Part of a small language model's weights.
Architecture: no biases in attention or MLP, normalized queries and keys.
Training: a variant of Adam for these matrices, 138M tokens.
MLP neurons of a small language model. Each row is named by its layer, matrix (gate and up: input weights) and neuron, and shows model dimensions 0-127. Each number is 128 + 24 x the weight over its row's rms, rounded and kept within 0 to 255. Numbers have three digits each. A neuron's up and down rows have the sign that makes its largest values positive.
Before each neuron's rows, "fires on" lists the tokens most often at its 100 highest values on Wikipedia text that the model never trained on.

fires on: " with", "=", "1"
L4.gate253:136088148095154129089142144120110110152077146157117118108109128168104132151119131128106134115095125114093144165121145123116124099160157117126153137123137089151124145055132083145140140144102172148129140137157144115133126098160113147121101147136123151112128155072158137146119138084171132101117120113126085098116127116139112114162097139160125142139114128104146143118164108130149102109145
L4.up253:152068122120076158100112135139129151120127103087070130122148123148110076161159119139133148128105132131145151182144110118145130128092106119136135125130081111090116139080086114164117102115112117151132112121136121100162113107150150101077149128096119125094165121123111127144134126133132157108143121116197146130137101136123146099167113146129159159126162111129144113133160149168117109135093

fires on: "-", " ×", "4", "ting", "/"
L4.gate365:087133173138102150070152139157191105128154155186167134145125136163146104132119106096160111151117133114108115082121152128138082153115107153105097151095090125136135135132138145135145117149112069167104141135150102194153135100167167173140141140165102118126130119126127110084113127094136116135114143126079113146154135100123177119128146149128089166120113169148098152112115123130124145054154
L4.up365:147083122121138124133131141106135087123124126124135144092123113152120100099151132120147127142123148125103137120112137129104133079147153137142128117076174128079131144119122162210148147158148122131135107187097100134125112086139132152133122107190150129110153126141083138157151145076117132103107110155143123137129179111155132186159134187145082137158117149137140098118115128117109077111090

fires on: " as", " it", " To", " where", " put", "y"
L4.gate4:107143133135115140101127136162133143127143119118133173137119087115101168164135127117177121137147127128120123138143169128143094133137116079120150118115126127156094111159135091112161131120130125104108132136098137101151155105125121125130118104164132155130121109105138151194108134125115164138116148129165126131126151119104139106161104075139121163116121111088123135136070132070132082089086
L4.up4:123142106132127144092146123173131132122149105134128102107160103123165168133130055131118094145165127119134105110142110119115059145138170130140152106096129121130133118135087120136132081113135168095114156106097108113135111119159146121106152131102170161144097110118111132168115132176090138077133143100190104161103121125129163107150106138113133155126140093119179120189121127117109142156129

fires on: " at", " and", "\"", " War", " University", "ica"
L4.gate252:142099127099126117148133136128099140098134145118086084131114155122125155142116123143163089118115141130157162121136135123094166133134129108116129170118095114157145085129135153099097164099146155138124107131135106140128149124122122130115133075138136137148105129136139121142146116156123155143152134133122198186136084106102127102097140136174074194124152183110109138122153152167118117115116
L4.up252:140139110127102148113123149105134138195117131112162115141142166090140136119138122148153115104149113137129172118118143091136135084078105112095129136154130132100148090160150175120107156109152156109165099113161149170150159153113116070147151128108091121151148125158084099112122159180100090108132134099125151120087143097161124092130111108107134153147134135135149120131140186111107117113096

fires on: " co", " pre", " Jo", " Co", " Pre", "vo"
L4.gate29:132119086112105174126090171165108140155107150105151144118127126146129125148143106156104141131107110071108131089132112143098087123154105101127109131124127130163115116143135114151118129142126122146145149106150127069123122128131144139125119070085090145135100123106125146138164141124118121148112143096109186146150130114176158080115108139116159106112138158139061147184096145083155133109150
L4.up29:091150153167145184118102076125131150135094119141150109129120104097184102122099136171122121153129108125090119123117187145132111082151135097148156171143141153142120098092143106104116127091127136167105136133146111121142137121149144159102123124110102132128128142097116102144090161103107122115139137138137123121152155137107147141101147133165158155096129107123121071095121139095100145136147

fires on: " as", " well", ":", "w"
L4.gate235:134175136136136106184117130132146109114122105071118108100112121101128129116130163167137152133137182132085133170209130146090111105126130077126108177133102126136100085079147130113142146130135114133120103146124125118161147123146104163122151130108186103107116141096145145140103127130118140131122101112154169177108175140119152115114098134168121121101121159143114080099109112111140153138131
L4.up235:147115135113145102140144148139175137106167078133123111116144130110137113118152120107090140118119199100110118100104101135104206076149098109162110141100141117157107134120125154112101129111114133140126138149130129167154125114109098096163105112121086120102129105106096091116074169086142171128140141128124117127098123136163089124165127152104124142146155139116137091118140102135102162146113

fires on: " •", "t", " Ret", " hold", ")", " race"
L4.gate342:055148123130101152122178124109089109118112124114149160138170121168110129130100124121148134135158120150163131094111124139122122111133152145116118125125101114138153158149122124150130154123093160148134141119157154119137147120123164134168105137143152140113121135128126154117137113148127084137131124137184127130181110141122148132157065164157126140122141149101122137121163159138138094092152
L4.up342:092161120127138124095164102124152108108117137116122149136145143138141122129118095133099125125181094155123158098059111135123111089160116144146117126121135095113168137151109133166128160096120124147153143125146140150135162107133100120095136110118133113100164152129110149149106137114101114132119145126145132114199139153110094162116120153147121126113172146119118132119158147142118120142167

fires on: " as", " ===", "with", " of", " for", " =="
L4.gate316:144142085140135131170166162137129148145168138151148130112112140164128144105101129138139153144142122160136114119168072123154132087128151129120141091153124150126097066147119132111097162096137151125115141125107123090133115136127163136155133085129138109114096118108115116124098106176131100137098094093175090098115150097126178102156109156134125136156115079112151132139140127131169116097157
L4.up316:161113170163138149132106154163165107135097137157116154084140135112121156156133099116173153129118096126145169129147109112133143108150152100071125117078128176140111096117096153102107116177125134124130135150149127121118118104155139075146121103121114098151114133099149125155117120132159122141070122085120082140122115110072109138154117140109093118155125089098114112085131141143149124100133

fires on: " (", " All", " all", " three", " five"
L4.gate137:186125098122153146152137130133171153118126084112143134095125181133119154131078134129139109118107151144118102124183107158097113144172118134103162145104131111112077135120136103120173102134116113130099168185114123101110137125118118173140112127132149088103134142130136150124110151091127114187158137140112104094135128125124162170172150137096122091143073131111081151131141126078143123143134
L4.up137:132165107091180137112167112116106180108150127141154109140136178100111131152122124096102101111115108145101144126122134171158131114101121123131120133094153126178096083105106127137131136137111137112118130141091117108131128139163110113173130116090143159175144125149111133134128138084093140124107154144146139133162106143128122130116130168100138161092101157098128125108116140110128156082154

fires on: "0", "9", " the", "3", "1", " University"
L4.gate138:097082145125149149158134107135177134168125127153127135125173154144135167155156101127133131147128115056134115118129106120144095128097087123156120097162137125144106139137155148135094120130145142136119170116138150124113110133200154136113102091151127150129107152099168125164135123089157145147095136169117121149137118131099105107136139067128140141093145093142106150130128125107127133155097
L4.up138:154082124143124148143091087144093130183161110079115132183108071098115128126167117089137110150136153153131145144140122102140118114151131106172130138107083126133135127139104145086108157152135140121143129115136124109173096123095138143133139110114104131125148136104152142117137174106132113080161151125116110120145130138152127117109100072161101136156129145141139113116123112113180184093103

fires on: " In", "In", " Released", "ed", " directed", " Nominated"
L4.gate467:117129105134133121116124126152107128145125103139139169136155145146163163136118147135185143098131141118134093142152133121130158155065116129117123122120117159127155107175101119136104126109075165114108154140137131123095134086139130149126139113125171115161135113118096136116149099138149080148134094082129120129154131120132167144159103134092130173111152114104131116143106178097133087118127
L4.up467:131129098128115127147120103137098166085153130125166145120104115105132115145106153112136162091158137109116108150135153094107156100152115123104100133094114135115154171127105121137101138136146144103084132128142132095143103116143124097129170100134121140161152097122098118125134121053166106082131129160097104098159127084114093154161135132090135154131172114122117148145126119153155134114158

fires on: ".", " The", "-", " |", " —"
L4.gate550:098101102129146170125123112125095136151129135155132156096111119152103079097135107149100193102147066163123116125129137117142110119112127098159136109124109116130098105142074109146145128097173159129133150105111093109116130114154114121117144100149158138132124108171137127141111169112169160109122092106129070146110095099106148155107113160097148117171107119111120135093121103131146125112147
L4.up550:167096113103137179115130151128128151141152119123138086162145147126137135134126126111081124081180173116140137163183137177202128113104073079118118148093135140145126138139139154153090090109134147154107147153128071119109120156130095092136116158130119137099151168148103129138111134154127128143113175166130149136107146076163133120105114159111092136134121126125125123095142089092179147154133

fires on: " not", "ed", "ing", " made", "9"
L4.gate116:118127114100097118136163161111127150194131124128133168133150131148146134154131122150179122125132148111103099105154088125126119125124109137150132117123096125123132138095105152158096159145126129151114170142146169097126107104120130127127109148147103138134139125162109184117114111099148112132107129129161106131136123105154091080144146143114154100152136154134140136134139123124113105149159
L4.up116:134109090140137134120102150124114124154126116097122123133155089141131136098095120144148122099141152117131170082152166156146124109156109123087137168123096115133169132123126136097169124103172142117108121127154089118123151121177146125187145111173120148120112116152127157136141172119120144117140088150124124131138135132135107061114168105190129145171052155107149145095110147124168123124126

fires on: ",", " ft", " of", " in"
L4.gate414:134125097117130114155080172178137115112154084107126146127096110106130097102121130152134149152167147125130099104138132153114101155146172086116112100126072164174113102127139150093128165127113075143090130148099171107137155132139131140106157143119103140116111121105100137108100119104153081118137047170134113133163128107094091151146157137137118105144175114133123109132113105133137176122077
L4.up414:141118120094107132097101131151084087099087118099111120146181161196130113137135087116111151135111076118109151139139110132140111114095126116142178093107135124118159110141118133132104156141107132109051127123144154085105081115134132146112102116131125148086128166104144169148166149115145165128096128133111136080181099093116109168116133135133140112141162163094148115146119152094129144147165

fires on: " (", "—"
L4.gate575:118125122092126090102118151119150142154159115121121082109145146076109095119083141132108139149101147095102155057136179167139122149138152126104138124096095146164096130102111148156169057150116091095124087143115118131121137166115149147120128106134102128111153135164079125149116150163118126111116107179153088106139114114126173120155116152088120156160136165098138119157158096151132127130085
L4.up575:133088125132127135105115142200106158117153111139148120131114161145109175165097154121112131106140184126158124117123155153175111119125160099123116136115163114114136135148126107130162129103143101128137155150126102102106123129140188088163069116134121158128167157152122103149133149103117129107136142156123119151143150117144147136106147115116120161096120127147080145191151126149124140167116

fires on: " No", " be", " do", " no", " co"
L4.gate268:131135108093156134148134138111148118129141113151138127111139095120121128131095121128135134145140119148088107114125094116097086098144102107138173179194106132164120142155129111082092113134167099195178145107119164102145113111172124130149151092105113153135118124100114162119113133114133131124149134151125100123133135134135124126136140129127131211122150088151113130136133154110100126130173
L4.up268:072115133137128132080202120118120159101136155108129099127128099113085168162090144093153141109131119159112160126156163143094143139148102144098137140102128135120092131124157149147100101152149132136123139130157123097156162152147160152088119114088106145107096105116122136099121097155113109121136161078164084073049137129149101115168135170121147164136109158115120120130126132122114138122115

fires on: " as", ":", " to", "\\", " di"
L4.gate281:142137160141104128111155148111116137131113137111092117103123117148148130142181110076142137130161147133099141120115158090110088129115157066166159130132059101128114130116099166143145154133129064119138113117134108086110144128126152116128160145141142087146146146121095101147143126161099111100103103144169167108156127117089112094177084145106158151136123119161099131106124125151123137112111
L4.up281:129131122139111120101210129121093148086135159142119135160104114134135102192142157109153129182167123103134118146115143115113098131123155139125125129117107119148124114111118131113131133135131100131095191161157096149097127110107130170138144126136131083131124107122096122135102156124126115099145103114126160167136122127114091113163118133112113173164134160124134165115097120185108153109135

fires on: " that", " It", " He", "he", " he", " we"
L4.gate432:088143125098143153129093139126132125101119144119155125113134139100129137126111165120163116140117076107144124164160088079122107148161107110147108129158143129160086132170143114121131142111139125123151142143090138132113115090159130154148099110076168119083129141103104167185130104169118134140107138109190135143148142108128148157131128063099148125115109090117151102171117138112121130090131
L4.up432:122161086113115136142109144141124144124130113128171124146144100130125146131120122140127089123114104113140113161195140071136134156165156142169123169164154135128116134183152127137090149105148086123163155108089133135151116151140099130161105125125146120137117138072105108151123098149124128159110147135155099138098157119102117137128149100124152085115132057173152124106085141116141147124110

fires on: "3", "2", " agreed", " Ref", "1"
L4.gate27:142147120103090118134158140134129128133158172164156099100109121175124135091152063039121138129085101132117137175112102088158112123116106130156146116090151148171103135125091139140126109154149169158103082119147159130130071104139129129119115154100137140111141167132143140140107152115158127145163133124153086124133135122139115119117114139083139121127141135101123116111146061102144140135150
L4.up27:131119158121127132106108122123147156103116100084109111134133139137150125117090091127122120087122157105097103144160106080130132147122112132121099146150113128112142127157136166109099092178145114077142097101085143134162151093147129115140114141142115168161124179165102129066136118131136139123109151156143123123173145108147130105135118122141153119136123090137136129109160150139158143112147

fires on: " and", " well", " of", " or"
L4.gate302:149135142111094164158141114114165092108111125133118105135120171068125119136181118156119136123122181103126154159150122096119144128124128124125108105112109143127156139150173075099090153152166106172172184138111117100084118100100136136140094120142150121161109119155093121125116137147139122114097134132100128128138139081117139134145129091092120152096119142156150125123174173081106137138131
L4.up302:150181142107117116092115152121124126132155132106135108130135104132134138119145111126125123124137191118102162132159131151140157087107144176147119148145098093181171161102068134126122107137136127131135152089121116142114121153139092154128143125114113109094139154136124126142160132148119127128125136145135124110116110129146150155104121159099148147120102104143166120115140129146148141135183

fires on: " of", " other", " and", "/", " American", " or"
L4.gate410:078154102120137159100175134117119108171147149139110133119123105167074145100115172129170133119103139103123105086121128122098151096105110114110133107103112123122158115088077126151108133134144134106126164100133158099120124130104103139177119134115118154132084121151124113134159160123171085130105100137119124134126119119152136086154155118122132169135133155130106096153162170160107094122152
L4.up410:142114167103148105177175167108126134125120127103147140155097131143162134106088168146107112123106105130112168112173121122089141097104152134085123107110176127085129121136078137149115141140100112095095139144113162120131127149133118141095154120101136176112117113132129087102134141144142160129152118145109118111145113156154114131156154113104066122126145163151116132128151141128109072125191

fires on: "9", "7", "0", "uff", "st"
L4.gate350:153052167175108155163102120139166117096116088132120152100122141113105120125120122157110114099134095136144147130133175121140108179131144137136128153114111136136138127119125164129183044105157125110112140126094127129148088137120146134138114108136155111135124145093160175136131128108119116103116157137114130127132129120133151139153158124152159122129113172094096139143152095113096143164097
L4.up350:131120133137127171185125089103114108108129132110157110140104142142068139103135141098114164140099158141163157113157124174084143130108109162128111162110132081159157108101137146116129135132117111089112129094081143161145113163103103123103120146120114101163111176130162127128098139129137109104140121150095176138129118135087133112123117200151145128156135167135144121127084097135125152150095

fires on: ",", "-"
L4.gate219:113092156144123137117121151161121088054113188126083151129120123140130083098120150097107101123135131147103169149123165111152105142155163135155145118147107144132126105115110161158131131131157120108149147137111129139116153112164104175158128138103100160142152107157064112127127135121115117096143141112122131107120108096099152126168131123122118166165107151119132109154087095111116144090091
L4.up219:107120148140131097137169128125139107116152120129111171111105168169157130106135138102126162126125151135118102116137121161135088098137128167123144163088110149123093110150157131131116186135125084123119125120103163122138145094100101153121129104106097126101142149090144179160108134098144136156091105122136105132138129115144103085123112119084128188152146168101162167102125125141130093096134

fires on: "s", " in"
L4.gate216:108130123138130157115134170084142122173142145131094142119095130146139157135111152149134162144084117146122164094102133084144121119107118165125164083117071128122098122152079167149105153094151135135133142142106154108108097141131070139127171156131111151132130110091123091119139089150140124169117108103131158118101133103149158130154102116068128127110116116132115115165105110127097118105129
L4.up216:122129141151107098151119101133094151116151098134137110102121159149169117121177145122115138148145150106102112145133145112094126122114125115136164154117116127085091139163118176163100135157146151147123132111153110141120122143132116143105110141178063112144116115128103135140157137109067118124067160085130122150184181080124102133155152135142101146115100120157185135102135123110117128160164

fires on: " She", " he", " re", " she", " pre", " co"
L4.gate398:133116137093158141153099127112116083139111086166116145140122118099118145136096176152130127087126090103095144168112137110114119109135106125143123127121149112147133109111158123158087145126124151141104177165082102100143150150134168130140144116132117110111151164117065121122152157143141157149151115132104147129142127090120150122156102145131153155123130096122109155123147160125113142114075
L4.up398:114163110112116156136123126108100143102058088088188150144137118152164134165113162120163143142104151147152148130112131154092141119139110115104132123076121151130115152144142129132086117090088092137138118144126133103102185133137148109162135136128117119131127129114190154147167126106091106127123138119126124133108154126139147123129161104150102147078162123104112148114110107140118133116122

fires on: "==", " =="
L4.gate567:102113161142158092108161117140127126109147088119147161148145113095168076196124152154166147129189131117149147117151118117134135079161123154091149145121133157171150142108128131135175111169105118163154119136114094181100122153144154124121103109126113098097144103089131148125094143172129144129124136109127097116123142126121095128110115122124155074081150095136116113161097169117136110119121
L4.up567:146126124143133155142162119111166134123137092097103110141139106130133145132090164184142110166082104111170131127137088168100108109101119129141134104147139134146092106126115170129113150143092119144137172123123160142188097087105124140087158134121135104119118131125145102134115143179119117137128129158113136088166104125145111130107155154152107164118176114140131160170136129133161083139118

fires on: ",", " from", " was", ")", "|"
L4.gate271:088149101107098121137107166128176156091117144130107140131116122115173123121142106147106097128099143146144168100102124118125145174140125155121144136130103134163117158095103125153114091148113155096099143102170157148153120082132175141141108122109138162094117094132132166158102155100155142142150112157128116158113089134103114118115139132131136134150124154117110139133075114101103121160125
L4.up271:135105130099134139166162128113136098140140106116115145120138143095169112088123110137142164168116133149121185115138090100125157074116112145141121131168121164118140117166121142130133125080126140117146086165099173116127123108156110114095164156113117132151141127124086127132139131095077100153110153160173160147129119115155134147152092136096118104118156134127155129128114125131139164172142

fires on: " with", "th", " by", " at", "g"
L4.gate450:121108088110207116111133120106161128155107192140106127169138136117107137175136153088108122128118076110117132136106156156115132126132085104108158132128100156143144134106165083094096105138112123107147106100153121135147116119088089116126108112090124117105127128121192148143109121148163156095134136141101061129134113121145139136147175111100128175138163165102138119109137101098149108150100
L4.up450:102082102137121093097146146138091103118127160135075107108123080107135148155164163096093150174164114138157151137113152108084117103150147148120142136127138134164154124068165106124102109111164124138097111151159094117134122127122098113129117133164146131136130124150096147139153112185117102094165129107125098099131124116127117127088124136140130135130142142118120119145142128125085128161122

fires on: " well", "al", "bl", "-", "en"
L4.gate531:156124134085103126132113150075155120079116130125143114144088120110105151121101125079128132150109109124141151175127131094157135146135090180121145139099116135155138144066109157144082079124121140125152131115102099163123115130137118139161110102118137117155133093159132141135121152158149156114082164138154088133143117087128180134136122153102099195128101151120146145134123128134121127132095
L4.up531:096127153154147097153126134137166128123112097147135136147096125174121125140118116087110140115104157121137127143130131135142113161095146142158102166117121161156109143096167143110127116108130119104159118124104078146149175102086117134126145092130156115105127106130150154110120113128159115136137085120147186092133140145126189095112095132137126151127137134170099082088124124090092129121073

fires on: " Mc", "\\", " [", " Mac", "["
L4.gate46:132108108114095126109106131140130146141124133145101155126097121184123088155160085132148101128115168130082099140114156142130104144134156110128128161144145152118145075123165170112097130138116143141111130142161122123142129132139182150163133042100132105127155077139111133149122176130134112090147150097144138083136150113125118151128094123135131145144171155100102110128123165129131120118105
L4.up46:144125097094093124068081083133114148101147137177124151115099156118123089146127129111091128129135132128093096178118135132164124120122143100142119140128153101175137144102132121135095129116111114153114130116166093133169107136172137171157114119130114126115098098115109064147126179096122094143122181125095136088130090118135122164156135122124129161125181130087136119148113136115136150123128

fires on: " m", " such", " total", " played"
L4.gate140:083136126083131146115159101138142125133123123129148160167110134126132103096141133087135129164110150174164074150157158130153161111149094148161135123102145131088155104124108142147132134119131131137174099157148120121080088154077119157115156122089155153107080142100163109129117175081130146114118109169113104128162071140081139112110177133125159129144091109103150137126127088125133099134106
L4.up140:139152148147118153113117146192145144117101137120126092135133161119163130132134110121126113154104115121133134154138160116147137087125126145147109164111129071151167143170095156131110118097152107097159131140116140106117115129132139114131149162068144081112096179127129096139142120113113118105079126093110116176119131106109133118118147122130113160140088127158174171141144139115130103118104

fires on: " and", " appointed"
L4.gate437:156128135150143135149123153159155122094116121162092107119134133083128134119163135098133104119145160022162141135125098145143130158131099127145105141128102092121109116132104134124126169128140080137150141140106119127151122133142131101120134155083131129123109109116121112147111131122127157134085125120100135085135129079077127135124108118083070146128141130142148139165141112195119163148147
L4.up437:122110123097158164123138135157128131114102170168130123137169106136122145088150105161091128123089132127125164136125115115096151103079105114139124158150163123100181157079107143140095134138148139135134095153136122129128150108110129104100179146114176122159062124112100144118154067104105107124117113158132127105114122099150085118142110160102167140159122092120142113135132115117093114140169

fires on: "ra", "tro", "ma", "0", "ca", "wa"
L4.gate341:086100131141100152156157130100156124164165154135105140106181107151141150154128145106147132112173165078133102115101107149097162079135126137068124142125109118151170132154132109077061108127157124114114130110115108142130086095134120142142082126169159095141146099123143104102168127163125124182150116074133125122104142143114136149139145100089138168144159098103153121124135140133104120104086
L4.up341:146110123134119155116095082115154084113106123057153141123148112090100097131162104186112151160157150119120120127119123107070091130158147134158091116117125131147158111126151180096141058109173129137118141125151133089166129138146156057098119145126135144082120144120110116165139133112148129138163149112125176123116118135070131139135107120113152113141125110114131100116102111148111167138112

fires on: " –", "-", " known", " as", " one"
L4.gate361:153125127118132097073106113186114135138105136135130139131154132131160104115143092134125115131156147089167149145143108129136169143142132164124081169148126134127177111141166151149129093154125103088106100083132161164152087130105156145085149129119140164134108130111147132118164107071180126118116096208120149101106106115113124111152131099077121097157176098163071152131108163140107145111097
L4.up361:141115113116112120136129113140105145124098148118112141096142111131120171136127138128097122158121193146129133133133170121130163135124113095129158156139126145096088124116160147114083146116143092075122106178095138147172146128154161145106137142129136127156118153141093161086128149131110159135136146119101160123137145140113094103149129100133138167114175106115140122120139137119067151097087

fires on: " School", " in", ":", "ed", " at", " Hall"
L4.gate21:152142102139127117164124124113135117164146177125138150178098106133122138175123136130136151145115137095154175116128105127122142151110150156147108121104081127094120129096133169142154121125080132123161150160149137119142060114130160127138138076128146144141128118177128128111145060111164097118111096144127141139130111128128143118165088066123102137116154118115151124164102103147127137104137
L4.up21:152135135147125117125118107175132121128119189121099140158154149164112127115130093116130134072143146126132107134087160141127119172142118165136119123094077096107116168133131084168140140141081156171087163099161126115131102118185142132141116091084077118129159150102127126127144150108154124116144133110114140116142111103128103108134065118166117142127145091103111139142139153113115165125124

fires on: " part", " to", "born", "ologist", " =", "pet"
L4.gate180:130100109151149155148123110133103100070151121135111102141104124153132160131074183141165092146121148143139104061130162095147151139107105099141152135134139193128164119127151145138117079106097142148119149133111117134083138111099119143117131115137096135142117072135123146168143156138124125130120121116158093126157121109155146135174160174132145141078162124096171122145132144094136123111150
L4.up180:168132167103142157121091138117131143079127055096134117119114165154111094117144141157132100153117176138160151092127162149135140095137134178126122125140110146125167122111111147126093133101149158139102147093148148100122112102109122121126129097126047114171144098120135095121132181124146115126147151108147141132162121117127085128129163128096110126124158119184115147083120115134069189081154

fires on: " ", "1", "-"
L4.gate532:113114100109153148108097163153133135112171107142132125150118144159125144144104147116132147113111114104109110119174180111115126118095111084114162146151149147093144091185122134145122152127114137131135122121125102133164136121144086083113121079131110097174148163138158117124156154170162131113122160144117109133121093125090182127102128120111100138133153142125132143136145133128131109067127
L4.up532:157124120121093136132166137114142147171093117130107117125105151097110112151120119127142128142060139099158158087103115180162155112141107125071107103141094137093099127118105120134128077118101126147156128167122120082139110137114120134142164098121102141102095106121123142106123170159165161118138183127105147134102111107153164154086137138117100108129086107094149138113105150167134200139107

fires on: ";", " where", " until", " as", " mi"
L4.gate367:148095121144135129140161131174087138103136086149106137098148132142132175135163126115147127088126149137133113164134150114134135147098143085142116126128115137153149117118146097136146130113167158147146174168113125134117142112123177175157119140120137109161139152105117146097132123166131115105130081160152123130088151124150141119146160062109086160109102159120087146145117155122100099132116
L4.up367:124185095095161165106156162127113109136139133117103118115179134129141135097140120083109145169105113123150122072129120102115131114131153083129081146161116079178136146103145118141140121130129136138159122084154130121103110173111107158130154127095159147117104157121122116142114147153116122139130083089148131150089112171149121088122129134108092107102169124121091163176122155114139096154095

fires on: "9"
L4.gate406:092110143100085084121140142100085103125123129125128090140137150093126137108115165137155151099135151140130126098137083114147122129150077142134147129131116123166133123121099147181147112152115114142134177110118109095173131117106117119119132162115141105114112134161114138114136107168123125110166150089131117128103156079127149109106144139195169152144166123143107120115153151125139103124111
L4.up406:112109122193182113201110137146115145127149146108168153112114125094143148115154108145098156096124154135093150099119111152172107157110132104138137114146164088144109129122158106138111136110095103123128174124170139135061104131124172161154153092117144127128135092143115099151149120122142117183120116125139164111159145140127117130134125136073133147134132106095137123107137123096128107120115

fires on: ",", "e"
L4.gate539:127128100127098110097108170140118131121137118141139135117117139105135158145114142129093076113127155142126129154133148168141177147146111120125146163184084150115116105147092127107095087162166106141155114135167170122124162108135133151116141100125082139128134081117100141133118144172140144104113140146159124117090128087144152105138105126090133125153099122150108142121140116125130129073112
L4.up539:106145147138106085129178124128135121097105111158107101122122142113105114135120135201115150156132142152155170114151141070151149136129162173112097110085178119124126121108121129142175100083095135175143163120102122156162145144134130143098129142116097108115130139126098088093113124106109126124160106110122149124151115117160102138171142148177092146117158143105161111110171123138120153130137

fires on: " On", " on", "1", "d"
L4.gate189:112149145100090118127119124136100115126117130211134130072110127119121148112154148133144112112122139127121101107094117132163117135129096112139152130066108156129120087155129129119119088141097116194156129125136148151148114108159142136143110075136099135121125136082118158152108176103132157143157133094154106071124124105120119149166157125152162159134109108098125132116139163096125142130096
L4.up189:148092123143091104121169134121147115118152148177169086157109139159127168121124135166162149078171100147098157110125119109154122124134093158104178124094143148158095161092122162104107128116152159153147107147114133133128129125136146134176108149137117141184184150073117121112190110140109132147137127118137120100115127112142136136130103109141163141116119130169147136142110117128079136139160

fires on: "4", "3", " ", "2", "5", "-"
L4.gate147:132110165159096098146112145117144115152179167079061164133107115141117114093091095093086148118115144103160140098134122167142137146109122111099119080127120114107114127138110147123095140127116159088139138156159119129081124141110141128130144136120138144130120143129129134168134137158120123096106123137114107131134115140153154057123132134099166158138101149087088149124149110154183104075124
L4.up147:134114141133126137181128143133156151156125159067091157106120119115144204137145161098115126064130140100174081142122169097166106120117146123104150121119150158100154101121083147120138087097151133118134132157114108131139151086096118101147130120178123110134131122109132123158137160131132159129114105133152136129126150112100132124133110143097099126140148142136138083122167147126095110170162

fires on: "ing", "s", " yards", "lo", " "
L4.gate349:135098132157141117135149140132184154122113115145116198116129133122119111158121166160124125185130115151113116132153143126125123143154151126119127097111140150148078113114161140148128103133137070147121141155144109098105103157064112116191119109168127138145128110105137155130175127118125161138128136096122100169145148095140168161073148093131114142097071139132109143127137152116152121117166
L4.up349:114173093128093108105145114150159095143134144114130095132141124105102148132137131152152160158104124145120149104081183109128149110153147107108136159163115093127100171138112111086148098090127131153107146116148129121115130122160110147120104124160133088118110140161125081088219137154092143130109152126140165114092144099116144103169097121148106075150156122106142172118109126155118162159131

fires on: " ex", " pro", "ob", "en", " anti", " Ex"
L4.gate240:111154070083125115132144101106131111100122119187150157151097118122111130105127151096120091112086127121132168141147152153108147114109150089135145098119127120157119137076146135170104122153144134088102147136138105145137130096063154114159134112086147130115137138164138117118110130116126124133126152123127157130130138130132156080161099146119132119129110123119097127161128140126183114093137
L4.up240:149155067146157120147087137151212066150108142142152128142106136188101071159143110175156169111115130192102108146134113153159122114137129093150107143111150151123139137158150086113154118157115138158067156132118108150093148151144107106090174112137102130125114123123126159128092113155134158116158100139135123156140119104121148115111109122127108096077172146137090132124106158097129139133122